{"n_layer": 9, "d_model": 448, "n_head": 14, "n_kv_head": 14, "head_dim": 32, "d_mlp": 2688, "vocab_size": 16384, "activation": "gelu", "norm": "layernorm", "norm_place": "pre", "norm_eps": 1e-05, "positions": "rope", "rope_base": 1000000.0, "rope_fraction": 0.25, "qk_norm": false, "attn_scale": 0.177, "bias": "all", "tie_embeddings": false, "parallel_block": true, "init": "uniform", "init_std_qkv": 0.0279, "init_std_o": 0.0346, "init_std_up": 0.0399, "init_std_down": 0.0399, "optimizer": "adam_hyperball", "lr": 0.00619, "beta1": 0.9, "weight_decay": 0.0, "lr_head": 0.006, "grad_clip": 0.5, "warmup_steps": 210, "schedule": "wsd", "decay_fraction": 1.0, "decay_shape": "linear", "final_lr_fraction": 0.0, "batch_tokens": 65536, "seq_len": 2048, "doc_mask": true, "train_tokens": 315700000, "steps": 4818, "dataset": "wikipedia_en"}
MLP neurons of a small language model. Each row is named by its layer, matrix (up: input weights; down: output weights) and neuron, and shows model dimensions 80-207. Each number is 128 + 24 x the weight over its row's rms, rounded and kept within 0 to 255. Numbers have three digits each.
After each neuron's rows, "fires after" lists the tokens most often just before its 100 highest values on Wikipedia text that the model never trained on.

L2.up297:108128153117100118114092111153149127137131070108129163185126130123115147154144110190119100134084072124110099160135161113106138094114116105113102174107174111117104129158144109153090146148154169122155100117147099084179180145148112157108125158095118153128138113112118120127154138157117116183094143136148143174135138151126149126083164104101135156095126098149097107128154151120132169149137
L2.down297:137092148121074104088082104158130168111127083140123129135171093155105123164137141165099123110096102118109135137138165114134107120083113128121113149086146145160135082124150102133126131135137186125148080090119139078146154161118126146101123147103149147128138089116154150124123125181147165177117171133158128155100141172112114124098136104095111152079155063090114109165140151150153112139140
fires after: "\n", ","

L2.up1427:133108150124105148113116110128118152103113152150159106135135119083147160092152133156155121169133095144131144130147164144153115101146175149100112129140154108159136111144116115131102132105083145102144155140149083050164161163127111154101164132144122127148105127110128119104139132131107080106118094116117142135093143151153140108083138117087110083109144087123116110176183145092144136130162
L2.down1427:121158156138135157105166100182127125134111136128106119139132148140124145126127138124059143082128112121123111098117115135125119144166156119156141169126129121087113135123105093159132120169118160151120144120174137128123142127108104131150122146197144146142153106111173151085105092089113118136141115105132146168131113117126110137199154154161095122152173165133108079090104107121116106137144
fires after: "\n", "-", ":"

L2.up2227:108175148151145146168096141119098141155132136134171140160117142159134109128096163129105100114103131080113089137104123154171100091097101104145147143157103115116124096129136118141139114130120145128147155119114171095107153112112096155111122133140130164131138132159107123109119152171138125130116149118168141133090105140182133125097127136096190113097138123137148115079169096136116120119128
L2.down2227:125117145153119127149128136111134129135140129112137131176127141140133100172089148112111094120125113067119111126088167163158153125104147144095146150130128128146136123104153130114147121133140131158197170097120122090126143108116120162101127178129087150131150112134089141100153152187123116118075131108150094155088134138152127180083116116113177148107142075104137126117184122178108119154146
fires after: "\n", " his", " their", " its", " the", " ("

L2.up2431:126149140097125099173120128140096145128105106142078157117146103127141128132108153136145115116085101121121098083128154156131112074195126143083099127140118100137181079133144079159129172081159116140131133103126107161168134131122107152121126137136130176161163136102086116103114157146120112112104176100121084113118092148141099128155146118088139121097150138156102142114162116104191135091111
L2.down2431:129134112157091163138125119198132141087134147135123105121131127146130137118114116088088094179147150098086172128125149117159152136118190130142113131137114159141082108127139153092164085154148101185134096090128169151120110137155137091142093155116109101143141153065147148110124161131115095162167084108136113151140154145109129136078134155157123132072121130102124108140107113135137095158130
fires after: " (", "\n", "ys", "===", "(", "–"

L2.up1658:136154137125112144161117143162115102123115125140099083134106125143106184142128147108156127136120122106134108111094136088142134148120124161081115170123152097149123112162156113157124096168136161142127153113161129090146106136112112118147155122125146136152086110143150151120130121123153098120132129070123113121069134149130144191102149184167144119088121111082154125115121106145144125150161
L2.down1658:120134158157110103139100128129151136097140094088096116144112146136138105158152154113119130106092107128089112115104139132083144128199114153107133125103136127127096114139166160156105083093102103117151106150140129138167188114148120121068127111116143097126150162142089097142129128123142138146145125118134166129100158118131133102145106181187163135087109089091172102165117151114082117107160
fires after: "–", ",", " March", " January", " May"

L2.up1695:169165115143088126155110103107120124154168103117140134114116144152083116093151140171164147117077131139136127118129109148131142127133108131127072124121114120113154125149115132162141088112100160098124114096116085115115131149109168121147146143109120139126139132126130113117096142164100097131098134122164120145136116160132140117110098091149131105130139104107143145148139137097135134122129
L2.down1695:154116102123115169174139137122113152127117176085152100162126143120112088102163166103113166102071108140158116128101100097133092087146146113140128120100142144101138129122117157135126153150147159123105165083102109147118173100116089135119139134158142142098117129127155169075148099140114174159152120101138106116160122115120145114153178137124139134104131079153144087132124134128156116123143
fires after: "\n", ",", " Species", " &", "-"

L2.up443:139162129141077170124148134081153167099135129141140106123101083125084100154143148139135159102066114104121117145117087122135110100140138172083126109108126139168120109080094149153111160102138136124153142118140109094137136179156156163153143168143112085119172104128134130147121156129117128133156116140083086137119129133115164097095140122096109149112120151148174139103137163095126129122175
L2.down443:141125116140141118121107133153137162117137133088113067100125148148150129108104160117070110126158147122141137121139087133143135136108142116099125132113146112140109109091122135142149155152137163150134095067186185139107125077157130097116113160134124098109104113159087111140093110137133138140142161078120132115127123081161082130102083085120159136124129105110083125149125115133165121174076
fires after: "-", "osa", ".", ":", "\n"

L2.up1543:133151141116146144091112069105161144162119170112147127102146101118091130085125099172087128134058155121093068091163124141154166107144120179106138118150161112172160113110115098114116116115149156148112144129097081106158123148107109152156132151128119068169111123149098097136109154096094135105105102112080132146152094176157167135116134112124129130126147128077200139149155138094142152162138
L2.down1543:134104130161105131137133117127146116163130189161139114141119121151102193129172178145144170142131098139102137142088143157106098173132160103148120140145123148128145137128119136149088140175175144115108153110187128123109159100136141123115122137114084120108135091141170107139132156131163136168149106097133164144104119118137094117128161123152140142150143148135084120143128137171083133159110
fires after: "-", " Species", " Genus", " Synonyms", " name", " Authority"

L2.up1984:158128157158117167168127106141137145163120114146120095139099127169138109136117133099124107097077105131153087125135135117147150113090118176132145121113129079166136111160117139145131113129130132128129109142153143111122146149129086126126110161097135147136106105122148087120090144180115156120090078100124107145143146155123120157122103144118152123108139113087179144104169137139128155174179
L2.down1984:130132127145152112169112124112120181058110141135140104092133137134115125151143153108150120117089157127144119124130126085164116114134187139147152102099141113115149159143162138121083151127147130115159114127127112152150119075165099135100086143148117129140138114107136106088148125171154093135125135122134142129094097162128126122101156122077082128124161119142146144095098131114195145137129
fires after: "\n", " /", "-", " Species", ":", " Genus"

L2.up1528:145133171160108125111126152098121139140131118187107095150180145170104111113176137151161109139125164122096090130103150125132113144122159174095127181146123118183119106147137148150141093107140147144133179120161133127144133107141116128121139127116158118095123122148135152089147131147116105134113114108180147177118105107156110131140148125104144150102141115105156124128128096160125119137165
L2.down1528:152168163157092120090089119122110159138143094119111130152133132156133107119124088134121075125127138110129121139101223119177138158142158158080111146143131101153097145117162144144125088069140122139169125096145109100115109068140119113108104102134145115148159153150107111130148127139116141132097115137158150164110170159134119157119114145107100124121130091133175143105120107146139133124142
fires after: ",", " October", " March", " August", " April"